Weights of a small transformer language model.
Architecture: LayerNorm before each block, rotary positions, untied embeddings.
MLP neurons of a small language model. Each row is named by its layer, matrix (gate and up: input weights) and neuron, and shows model dimensions 208-271. Each number is 128 + 24 x the weight over its row's rms, rounded and kept within 0 to 255. A neuron's up and down rows have the sign that makes its largest values positive.
A block is one neuron, or neurons of one layer that tend to fire together. After each block is what it responds to, as a language model described it from the Wikipedia text at the highest values.

L4.gate1802 [109 158 141 141 135 119 120 138 130 167 137 172 126 109 114 130 162 134 108 123 154 142 118  92 157 154 110 114 168  97 164  79 150  97 142 132  60 137  94 135  93 138 111 136 123 117 107 136 138 150 111 151 162 128 150 126 116 138 174  73  88 118 129 107]
L4.up1802 [115 133 117 132  93 146 142  93 172 114 144 119 115 147 132 112  94 164 105  99 143 114 114 108 131  97 128  78 116 131 155 119 148 113 124 121 108 126 177  92 149 137 109 103 114 104 149 108 119 154 124 125 151 136 148 146 138 120 126  97 149 162 167 105]
Responds to: Word-second subword pieces

L2.gate1109 [152 116 173 151 130 142  76 116 142 141 131 121 141 127 122 129 113 127 114 106 121 122 112  99 143  53 144 157 138 126 161 148 156 121 128 135 148 160 111 110 124 147 102 155 107 120 126 104 152 122 129 152 134  90 135 134 104 137 114 124 128 145 156 138]
L2.up1109 [138 149 120 104 102 121 135 142  94 132 100 135 132 143 157 130 110 143  94 138 129 128 163  85 118 183 103 129 133 132  78 155  86 100 126 143 131 127 130 112  72  98 149 135 139 145 164 155 142 126 151  98 137 147 126 153  99 117 105 153 135 142 117 112]
L2.gate1125 [153 118 133 120 141 132 116  77 105 147 115 171 127  99  87 135 117  98 145 118 175 113 147 113 145 122 147 175 154  96 114  96  93  96 162 113  59 121 104 111 135 157 122 131 128 131 123 101 107 118 101  79 113 175 143 146 118 136 138 136 139 148 158  84]
L2.up1125 [148 129 117  76 109 116  96 148 143 124 119 118 121 151 164 104 117 120  95 155 164 110 135 116 111  95  84 113 113  98 169 144  98 111 144 128 135 125 136 128 115 142 135 120 148 143 175 150 149 138 136 109  95 142 166 130 122 111 111 109 146 168 168 151]
L2.gate1130 [120 160 118 142 157 139 130  70 123 136  92 130 175 137  79 107 106 105 136 104 101 150 101 103 129 156 161  98 151 124 121 109 121 128 103 172 129 103 144 145 156 108 172 134 133 153 159 117 125 126 134  97 168 132 124 119 110  99 127 141 169  98 163  95]
L2.up1130 [143  94 139 146 108 134 104 130 129 120 156 123 159 142 190 118 103 104 116 108 156  96 112 136  95 158 129 129 151 132  99 128 120 139 131 165  91 139  89 143  90  77 153 136 136 113 146 155 166 118 138 117 110 129 126 132 127 126 121 142 134 116 128  99]
L2.gate1781 [148 122 122 122 152 123 118 131  85 133 114 120 155 105 112 129 148 152 187  95 108 140 107 145 112 135 127 119 106 153 122 104  96 151 121 126 118 113 102 132 144 117 145 148 145 117 125 150 120 141 150 123  95 115  99 147  77  93 124 120 133 133 145 115]
L2.up1781 [122  99 124 123 112 123 123 155 108 134 141 130 134 110 143  98 125  96  86 136 139 142 162 151 147 131 110 101 138 123 170 160 140 126  88 144 132 186 132 150 102 134 131  99 115  60 134  83 159 136 138 135 114 137 125 151 132 149 102 162 102 108 170 161]
Responds to: Abbreviation periods

L3.gate284 [128  94  96 116 133  99 140 134 154 134 128 108 106 148  74 162 110 111 142 126  98 110  97 112  74  69 144 147 134 161  96 147 145 146 105 150 105 125 130 151  97 118 113  97 112 160 146 136 135 118  98 139 150 172 121 130 118  97 102 119 142 124 134  89]
L3.up284 [140 111 102 115 167 133 140 143 202 146 111  94 106  96  82 142 102 127 120 131 103 115 129 130  73 162 111  92 112 160  99 158 154 104 136 111 107 136 137 135  86  97 145 139 159 144 120  98 130 101  99  91 138 160 152 133 160  79 142  97 150 104 123 118]
L3.gate311 [112 137 125 121 119 116 161 153 164  98 154 122 119 135 107 141 131 102 132 147 108 109 144 125  97 161 117  97 152 161 146 155 164 112 116 107 102 103 150 156 103 100  86 117 110 151 129  87  89 152 119 154 122  77 139 115 119 110 128 113 128 114 124 149]
L3.up311 [142 151  92 125 107 100 135 153 125  81 136 121 113  98 100 156 136 113 150  95 150 157 166 132  72  90 131 130 133 102 159 131 141 124 112 126  89  95 151  90 114 121  96 151 161 166 127 109 148 150 123 121 155 150 110 174  84 125 176 149 162 129 114 104]
L3.gate395 [137 124 180  97 127 133 132 137 151  75 144 113  87 139 137 109 120 167 108 135 149 143 121 124 104 161 102 120  86  96 132 106 157 116 157 138 107 174  92  98 115 134 157  76 113 152 105 128 101 129 145 143 154 131 115  81 115 124 141 134 184 169 126 149]
L3.up395 [125  70 124 138 166 133 139 115 123 121 164 135 136 147 119 110 126  97 120 177 103 116 119 100 179 157  93  92 122 123 106 141 113 129 138 118 139 125 165  93 105 103 156 119 138 107 110 108 122 165 102 164 130 131  92 139 181 128 126 100 121 109 150  88]
L3.gate540 [124 132 146 115 103 143 150 145  98 157 124 120 161 167 104 150 121 111  89 165 118 133 103 125 123 107 140  92 107 108 147 128 138 133 147 111  55 144 112 154  89 116 145 145  80 150 121  99 112 147 138 108 127 134 147 102 132 109 168 150 143 131  70 161]
L3.up540 [128 100 146 148 156 124 142 134 155 115  85 133 135  79 102 108 102 171 152 125  93 122 125 119 101 143 173 109 150 127 138 157 132 144 139 147 121 165 123  88 161 117 132 159 142  97 143 133 147 118  68 154 131 130 109 134 103 128 141 149 188  96 131  76]
L3.gate589 [117 106 175 133 165 160 186 105 138 135 146 146 133 138 168 146 167 110 159  91 144 174 127 130 143 134 158  95 119  72 146 149 115 136 143 121 114 101 151 106 121 135 135  95 156 142 145  79  94 133  84 124  80  98 136 115 114 143 131 139 127 155 141  95]
L3.up589 [ 92 119 154 190 161 130 152 154 130 140  90 147 159 155 118 132 158 107 170 116 120  91 155 161 156 155 166  63 133 135 154 125 117 128 112 100  81 120 136  69 143  91 129 119 178 166 180 101 129 175 126 136 149 150 146 127 112 126 152 122 131 181  58 106]
L3.gate680 [169 141 144 134 156 118 150  76 109 114  70 108 143 125 116 147 107 139 135 133 143 116 111 149 138 105 115 120 120  97 153 163  90 102 138 117 106 158 129 139 129  79 130 125 123 138 168 115 127 157 114  69 126 108 143 174 109 129 144 134  98 126 137  75]
L3.up680 [163 114  99 148 146 107 144  68 149 131  63 168 126 144 174 131 124  72  98 139 129 129 109 140 128 136 135  93 103  86 117 145 121 122 149 103 146 112 126 109 136 113 122 118 134 124 125 135 165 128 166 127 142 135  86 139 105 118 117 116  52 117  98 102]
L3.gate823 [125 131 104 105 124 119 108 115  95 125 158  82 132 174 116 165 153 106 139 118 110 140 127 152  98 183 173  94  90 122  77 154 173  85 175 116 105 109 120 141 154 106 127 135 100 141 140 100 146  96  85 145 130 143 129 126  97 125 118 104 193 131 128 102]
L3.up823 [121 154  96 124 167 134 107 140 128 139 156 171 160 144 127 100 121 120 167 163 130 143 123 109 144 124 135 126 139 130 114 107 136 103 118 134 112 135 122 112  94 117 135 190 138 123 159 145  73 161 137 156 145 132 140 118  92 135 122 183 118 136 164 153]
L3.gate1136 [159 127 108 143 148 124 117 137  90 105 112 167 134 126 107 153 130  79 154 131 115 100 123 136 157 143 138 145 151 162  95 108 113 165 140 103 139 116  52 175 157 105 138 146 129 131 152 120 124 116 134 120 123 138 104 128 116 122 154 120 122 137 165 134]
L3.up1136 [113 131 120 150 100 157 126 149 154 129 151 122 105 142  97 120 106 165 155 119 133 154 159 124 117 141 149 170 145 145 120 143 135 130 174 126 140 126 126 142 115 140 140 140 174 139 134 116 154 131 128  92 117 123 126 134 161  99 161  75 127 149 127 150]
L3.gate1412 [107 130 106 127 133 158 108  74 133 113  90 126 138  83 117 170 149 140 106 137 130 145 126 134 125  92 126 104 153 150 122 128 131 108 113 129 115  80 166 123 173 108 110 124 147  63  91 135 154 129 111 119 159 106 150  92 135 176 151  94 139  93  84 159]
L3.up1412 [138 151 120 162 101 132 112 133 132 119 134 142 124 147 124 115 159 154 122 154 124 148  85  87 144 145 155 112  97 140  94 172 122 114 154 129 122 117 101 130 135 124 161 145 128 103 103 127 190 101 102 123 122 155 163 125 177 137 123 122  84 157 156 106]
L3.gate1510 [121 152 146  90 137 128 169 166 114 173 117 163 174 122  82 152 145 147 111 160 133 132 134 129 146 122 131 126 135 154 135 111 114 135 136 147 111 133 152  71 126 127 127 135  82 101 130  79 105 133 112 160 129 141 104 131 116 116 141 100 151 139 137  97]
L3.up1510 [115  96 106 128 141 124 141 169 145  89  94 146 154 139  82 122 130 148 107 153 138 113 116 148 141  92 136 145 170 126 106 129  86 134 139 104 140 110 122 165 109 125 143 130  81 162 117 157  95 113  72 143 103 118 136 103 137  79 111 136 144 124 118 144]
L3.gate1511 [170 110 114 149 137 130 104 134 169 137 108 141  86 129 136 105  93  94 142 129 106 103 159 131 135 175 167 163 130 142  76 152 117 125 165 133 139 157 104 137 132 124 124 127 212 172 176  83 136 167 113 129 156 112 119 128 123 171 162 136 110  85 153 137]
L3.up1511 [142 162 176 170 113 102 114 109 163 127 158 159 196  89 113  93  92 153 152 124 125 123 144 136 122 147 163 119 150 108 112 129 135 147 118 125 116 119 134 134  82 118 140  88 133 106 140  93 144 157 163 130 105 161 131 122 153 148 153 100  82 134 152 153]
L3.gate1559 [142 127 119 119 112 142 106 113 102 104 134 113  74 111 153 127 146 155 122 124 120 130 132 136 136 118 136 147 147 103 111  87 123 124 159 134 111 129 132  86 193 202 145 143 115 150 135 101  86 118 111 126 135 100 127 116 115 121 148 116 130 131 162 165]
L3.up1559 [150 129 130 127 158 171 151 168 134 149 121 141 105 144 183 117 162 115  82 142 126 109 154 117 147 108 136 155 148  75 133 113 131  98  71 154 158 132 107 118 185 107  99 161 127  85 136  71 107 126  79 190 107  94 130 140  75  93 126 100 115 102  83  69]
L3.gate1629 [115 132  86 136 108 123 108 120  88 145 154 133 110 122 202 165 114 114 123 161 137 119 173 128 126  95 137 118 124 129 162 150 123 147 166  83 115 128  98 111 127 162 153 119 118 117 116 112 191 109 124 130 130 133 136 121 114 117 168  96 137 156 146 113]
L3.up1629 [115 138 110 129 120  84 105 155  94 139 124  80 100  94  70 155 149 151 119 108 150 135 158 135 119 123 122 104 125 123 111 106 108  70 166 159 144 153 104 108 133 129 107 105 120 115 125 147 126 116 122 148 148 154 125 144 170 130 106 109 159 106 119 117]
L3.gate1732 [136 149 135 130 142 126 126 137 118 130 107 112 143 116  82 106 145 153 164 170 113 114 169 133 121 150 136 124 151  77 157 158  92 131 162 118 117 130 150 153 117  89 141 136 139 171  79 113 139 104 105 123 165 133 120 171 124  79 115 134 124 143 144 103]
L3.up1732 [122 160 148 134 119 116 151 137 139 194  78 124 150 113 117 147 121 174 107 144 134 100 130 131 116 142 150 134 114 111 152 121 118 119 117 120 106 151 138 157 142 104 115 128 170 139 140 101 115 161 142 132 131 132 164  80 139 137 133 153 152 109  99 112]
L3.gate2059 [111 194 124 112 127 123 109 118 134 132 107 131 143 162 105 107 109 139 133 133 147 143 102  94 113 155 149 170 107 100 118 157 111 165  97 132  96 146 108 132 146 117  63 156 151 104 117 156  67 175 101 126 132  97 170 136 118 126 180 137 169 120  82 135]
L3.up2059 [104 155  92 119 152 118 114 136 115 180  93 107 139 136 126  72 114 112 118 102 162 140 165 127  96 125  85 111 144 124  95 128 175  92 141 162 128 119 128 144 160  85  98 131 126 137 159 139 103 112 120 149 150 161 146 172 139 169 153 123  86 143 157 145]
L3.gate2135 [110 168 100 177 200 160 109 145  98 138 140 130 147 148 155 125 172 142 110 136 102 106  85 127 126 126 144 139 120 105 167  95 132 134  97 130 102 111  90 118 143 124 147 129 114 140 133 148 147 139 125 107 142  76 129 115 144 112  83 131 141 171 147 141]
L3.up2135 [ 98 134 134 120 172 148 111 137  90 130 145 122 140 137 165 122 133 111 136 131  96 105 111 140 139 115 118 106 139 109 124 125 106 102 127 154 115  99 145 102  94 143 139 127  73 123 107 110 110 151 143 112 115 124 146 106 132  98  76 121 119  66  81 149]
Responds to: Second piece after initial

L2.gate844 [205 124 113 118 177 100 105 128 107 133 127 117  82 108 119 123 100 144 132  99 143 137 174 149 145 133 155 148 131 108 122 155 141 132 106 101 137 131 140  82 193 115 115 104 150 120 173 135 113 153 109  80  91 157 188 167 183 120 122 138 138 143 158 187]
L2.up844 [111 160 135 137 155  72  97 150 163 135 175 143 181 145  99 152 142 169 183 107 101 120 140 108 131 146 105 118  96 108 136  92  86 108 110 130 116 126 148 113  86 141 129 124 113 136 135  95 141 133  97 144 132 145  88  88 124 111 131 121 119 157 139 114]
L2.gate985 [136 122 168 134 150  97 104 167 145 164 112 142 126 102 137 135  80 132 155 123 144 134 150 124 148 100 128 134 116 121 133 133 164 124 158 129 113 108 126  87 132 122  89 119 124 114 123 141 126 153 129 173 116 125 104 151 148 130 120 141  83 165 167 158]
L2.up985 [159 105 111 129 160 143 117 143 118 128 156 146 103  87 132  87 117 124 141 143 129 125 100 105  94 127 136 106 135 115 124 133 136 141 107 130 110 124 146 143 119 143  89 114 196 124 180 111  86 111 106 127 101 143 120 145 161 134 133 188 126 146 162 122]
L2.gate1111 [141 169 104 133 108 119 121 156 143 125 122 128 163  99 160 114 112 126 122 117 117 121 128 129 121 131 102 145 136 107 137 139 117 101 129 108 119 116 147 117 134 128 167 147 153 117 120 126 127 129 163 178 149 145 137 148 150 117  92 115 167 119 147 120]
L2.up1111 [165 159 102 115 132 140 116 137  96 151 143 146 113 161 180 145 152 110 120 146 114 143 129 131 175  96 158 177 156 113 121 131 165  95 123 115 148  93 124 150 112 125 136 148 137  90 111 115 135 109 157 128 127 122 111 156 122 123  89 126 114 147 124 145]
L2.gate1938 [108 156 116 109  89 138 109 133 138 133  81 138 128 144 125 113 138 127 142 162 139 161 108 177 143  87 116 143 100  90 135 118 128 151 140  92 128 137 129 154 145 175 125 124 152 109  87  94 127 141 126 136 159 143  58 109 110 163 134  85 135 164 129 107]
L2.up1938 [135 188  92 128 137  93 111 116 148 131 129 119  95 130 136 156 149 125 114 149 169  99  93 108 180 131 117 106 125 138 149 158 159 159 109 149  76 122  76 168  98 127 152 171 143 106  98 107 133 128 129 144 153 154  59 134 106 129 105 130 143 139  95 129]
Responds to: Mid-acronym capital letters

L4.gate272 [175 120 162 126 129 181 104 134 135 166 144 136 156 115 180 140 110 124 135 102 132 185 126  75 126 133 146 130 135 115 132 152 117  83 158 140 110 115 132 132 157 153 119  85 113 120 134  97 105 190 129 157 143 131 148 139  86 129 157 108 128 179 123 106]
L4.up272 [125 151 135 123 106 129 146  99 142 137 156  82 118 170  85 164 135 113 117 115 122  89 155 144 115 120  72 127 158 127 157 144 131 120 152 127 137 143  94 119 122  90 140 158 119 158 119 132 133 134 148 114 135 118 104  95 132 132 152 132 135 111 124 137]
Responds to: Acronym continuation letters

L3.gate29 [172 113  81 102 109 115  86  94 146 147 127 151 142 125 136 109 133 140 127 146 116 144 119 139 112 140 126 126 153 115  95 120 131 133 165 141 126  94 118 110 122 138 105  85 152 167  71  95 166 149  73  85 172  83 122  88 129 116 122 102 143 131 101 128]
L3.up29 [139 102 100 133 166 140  84  97 101 159  84 135 143 137 106 122 159 120 138 158 188 147 127 105 138 107 122 130  99 113 123 173  91  80 152 109 119 131 125 114 118 112 107 105  93 148 108 143 147 138 153 117 108 107 159 103  85 105 104  95 114 141 171 165]
L3.gate153 [134  77  65 158  74  91 118 112 125 154 101 121 167 157  98 129 124 110 121 124 134 185 114 117 131 126  89 119 144 125  60 151  97 115 124 120 102 144 100 117 133 131 111  92 132 111 144 122 137 131 103 114 132 134 140 110 135 129 118 150 134 145 137 123]
L3.up153 [132 123  82 131  87 146 144 126 105 138 117 113 153 160  99 101 140 118 101 170 122  89 130  93 143 170 139 111 133 112 170 122 114 129 140 108  66 149  81 101 138 143 144  97 124 121 122 161 133 127 115 118 105 141 140  83 109 124 101  98 165 145 128 136]
L3.gate201 [119 148 145 135 126 129 101 143 142 138 105 104 141  89  98 162 135 100 139 131  87 150 133 160 116  93 131 107 143 107 105 105 106 123 163 111 118  48 147 136 169 145 128 130 143 144 104 123 134 149 103 111 131 162 146 125 142 130 107 144 187 107 104 109]
L3.up201 [133 117 139 141  88 142 147 115 128 125 126 118 139  96 139 183 143 138 131 152 133 105 133 135 140 110 144 121 136 109 133 127 108 120 129  94 139 128 112 133 129 117 109 145  92  43 125 117 112 145  85 127 100 110 162 123 119  93 125 174 133 170 173 104]
L3.gate629 [128 166 150 146 205 111 188 124 176 162 100  82  99 153 144 152  86 151 143 114 117 121 142  93 130 117 132 111 137  88  96 137 121 121 142 118 119 156 154 103 114 162 109  97 162 154 127 111 166 115 112 142 104  73  81 122 157 143 123 120 149 152 155 127]
L3.up629 [139 116 169 150 137 119  85 122 138 113 106 139  92  80 102 125 113 121 178 110  92 166 123 161 141 150 125 117 127 139 102  88 166 144 174 124 146  83 122 130 162 137 137 117 136  98 162 131 141 144 123 153 119 115 148 129 118 102 123  85 160 135 155 118]
L3.gate654 [173 126 145 108 101 132 120 151 148 112 148 130 102 159 102 136  93 123  74 134 137 147 111 142 162 155 158 142 111  89  97 163 128 103 125 129 127 171 123 123 130 102 159 123 155 151 119 170 128 135 130 148 151  91 150 165 126 144 116 136 103 149 143  93]
L3.up654 [140 114 118 126 114 138 115 178 134 127 101 149 120 134  89 137 142 117  82  80 133 143 122 142  94 145 108 138 133 105 122 155 156  95 126 105 130 144 142 115 134 146 113 152 121 127 186 131  80 130 120 114 133 109 124 124 126 124 151  78 126 158 141 136]
L3.gate778 [138 109 148 142 133 158 138  95 160  49 119 139 127  88 106 150 120  99 147 151 147 128 146 135 130 122 128 122 106  72 154 127  94 131 150 103 140 166 118 134  99 111 115 129 171 137 128 157 116 125 141  96 131 120 189 122  95 117 165 135 129  90 146  92]
L3.up778 [146 125 161 146 127 133 136 136 111 142 131  59 160  97 108 154 151 135 129 126 114 129 149  99 118 152 129 104 137 109 121 136 162 154 108 168 129 137 162 104 160 120 164 174 127  84 100  92 174 151 170 113 209 138 114 143 125 152 144 127 131  96 136 126]
L3.gate822 [152 106  92 147 157  87 134 135 129 178 142 107  97 116 136 122 118 176 141 186 113  65 122 110 129 140 136 114 126 127  91 145 163 134 132 133 149 114 114 145 180 108 122 134  79 130 144 169 140 152 115  91 134 126 143 126 138 146 113 143 114 157 155 167]
L3.up822 [130 105  59 111 140 111 102 106 122 113 150 134 155 142 127 137 121 154 144 154 162 147 178 113 107 146 158  96 119 115 169 130 120  96 126 125  90 154 128 127 122 147 144 126 157 117 128 139 138 130 120 142 162 143 147  86 137 135 117  95 182  87  94 128]
L3.gate845 [123 115 149 152 109 136 103 146 110 127 136 131 109 102  88 139 129  80 101 157  79 165 144 108 114 120 103 113 121 116 135 127  99  90 148 102 107 124 157 114 136 158 137  94 162 110 116 105 147 132  94  96 139 151 118 156  83 148 124  95 174 124 117 107]
L3.up845 [125 139 146 136 132 149 143  87 115 153 151 181 102 121 149 119 109 168 188 127 110  92 141 143 110 113 155 117  91 132 131 157 124 128 123 167  86 123 149 111 156 140 127 127 186 124 155 110 101 125 111 115 120 116 128 115 144 113 132 148 159 121 163 143]
L3.gate847 [127 100 163 106 114 124 148 119 115 119 183 115 149 138 133 117 115 101 156 108 130 116 142 167 173 101  83 117 130 152 125 147 135 126 157 116  92 107 129  98 182 134 156 108 178 126  87 109 103 149 105 131 126  99  70 152  88  87 137 133 104 131 127 143]
L3.up847 [186 118 138 159 135 149 109 134 118 153 118 134 129 147 136 127 161 134 123 132 141 166 130 128 115 159 126 107 166 104 141 128 166  94 153  74 114 153 141 135 167 102 154 112 147 134 121 161 121 136  83 149 128 141 108 150 108 110 140 102  98 145 131 116]
L3.gate998 [192 139  78 114 121 135 190 114 140 175 136 120  92 104 104 155 112 137 158 150 116 113 126 130  99 131 128 132 155 147 187 123  96 159 119  93  79 132 136 119 143 160 147  76 108 144 173 134 112 165 112  91 126 136 121 128 177 152 119 140 155  79 131 116]
L3.up998 [159 117 127 124 154  73  95 111 106 101 117 147  87 172 152 167 119 145 106 147 106 125 145 143 142  76 100 137 178 116 156  98 121  95 153  84 154 156 120 123 117 149 112 114 167 154 140 100 124  97 129 163 178 113 125 135  99 134 150 123 136 119 133  88]
L3.gate1036 [121 125 133 152 115 177 137 123 133 149 114  97 127 111 123 149  97 134 161 114 147 111  97 111 111 118 123 134 160  98  95 109  93 141 135  62 135 129 168 127 102 142 105 111 153 127 113 136 146 115 110 174 148 108  95 139 177 144  62 152 116 161 110  75]
L3.up1036 [111 160 104 109 125 140 147 136 152 130 117  98 164  79  90 120 141 139 122 146 162 140 188 183 134  67 112 113 127 151  93 113 111 156  76  91 121 128 123 128  83 125  95 134 179 103  99 140 116 130 118  86 165  83 122 146 129 121 109 182 127 114 116  88]
L3.gate1161 [180 144 117 116 104 123 141 120 123 149 126 172 169 123  86 126 102 125 166 134 139 107 141 143 122 111 127 126 123 118 157 117  94  97 158 132 130 129 122  94 135  90 150 157 124 100 116 125 108 167 133 123 127 108 194 117 124 134 147 100 129 120 150  98]
L3.up1161 [154 124 125 105  80 113 108 107 108 145 106 107 105 120 136 112 107  99 143  90 146 139 188 153 165 117 118 107 141 135 117 129  68 182 108 129  91  85 135 123 156  94 126 135  88 112 133 121 158 141 160 125 110 184 151 144 129 148 152  93 129 129 126 112]
L3.gate1277 [139 128 144 125 122  93 110 147  78 132 130  91  64 127 119  81 120  83 146 162 141 139 157 151 117 130 102  78  91 135  73 145  92 125 165 138 107 155 162 106 110 109 123 115 153 154 128 146 183 103 109 109  97 112 148 151 187 139 146 151 123 118 102 145]
L3.up1277 [168 146 128 147 120 126 118 129 116 115 129 126 163 147 123 173 127 132 141 112 137 146 159 118 103 197 130 160 121 121 122 139 100 132 126 129  78 135 102 138 106 143 113 128 163 159 124 119 105 107  92 130 145 113 131 122  91 148 149 130 163 116 119  89]
L3.gate1439 [166 108 125 117 120 111 139  80 128 116 155 115 164 116 149 152 118 117 136 120 148 131 133 153 116 126 128 133 190 152 157 125 137  87 119 149  96 109 122 140 163 151 109 125 150 116 126 126 118 109 137 131  81 117 139 133 113 124  99 151 137 142 129 142]
L3.up1439 [137  94 120  98 120 122 136 128 137 159 164 134 142 134 172 154 141 155 184 136 163 111 134 128  92 102 111  97 143 166 123 159 112 145 127 103 149 100 129 155 128 125 134  98 129 115 123 142 112 113 149 129 109 137  64 131 111  98 131 129  97 104 171 110]
L3.gate1949 [125 110 116 146 135 124 127 114  84 146 122  96 131 143  98 151 163 125 119 144 132 128 124 138 170 144 104 153 101 164 195 144 127 127 129  97 139 126 100 106  85 100 125 129 132 140  76 108 120 166 113  99 127 131 139 138  44  66 121 152 154 175 166 143]
L3.up1949 [125 162 127 124 141  95 122 108  96 128 103 138 131 129 152 123 128 125 146 135 163 135 127 133 149 180 124 147 146 133 134 109  89 119 138 139 114 124 143  79  97 148 120 146 140 162 174 156 125 134 151 171 152 132 149 107  97 122 166 117 122  71 158 115]
L3.gate2229 [173 125 109 184 144 117 132 116 107 128 140 111  90 126 100 142 110 155 122 143 102 102 141 123 115 163 141 104 158 116  98 181 114 149 164 125 103  61 113 139 134 126 122 111 133 183 121 119  95 153  83 115 166 130 180 142 158 114 131 102 164 111 132 134]
L3.up2229 [ 98 121 115 113 174 127 135  88 134 115 173 111 123  94 168 135 162  99 133 113 168 124 126 108 108 111 147 113 145 139 181 137 137 106 153 147 146 118 135 112 164 168 169 120 148 184 155 157 118 131 139 132 100 108 151 110 116 112 186 112 149 109 116 113]
Responds to: Continuation after capital-letter piece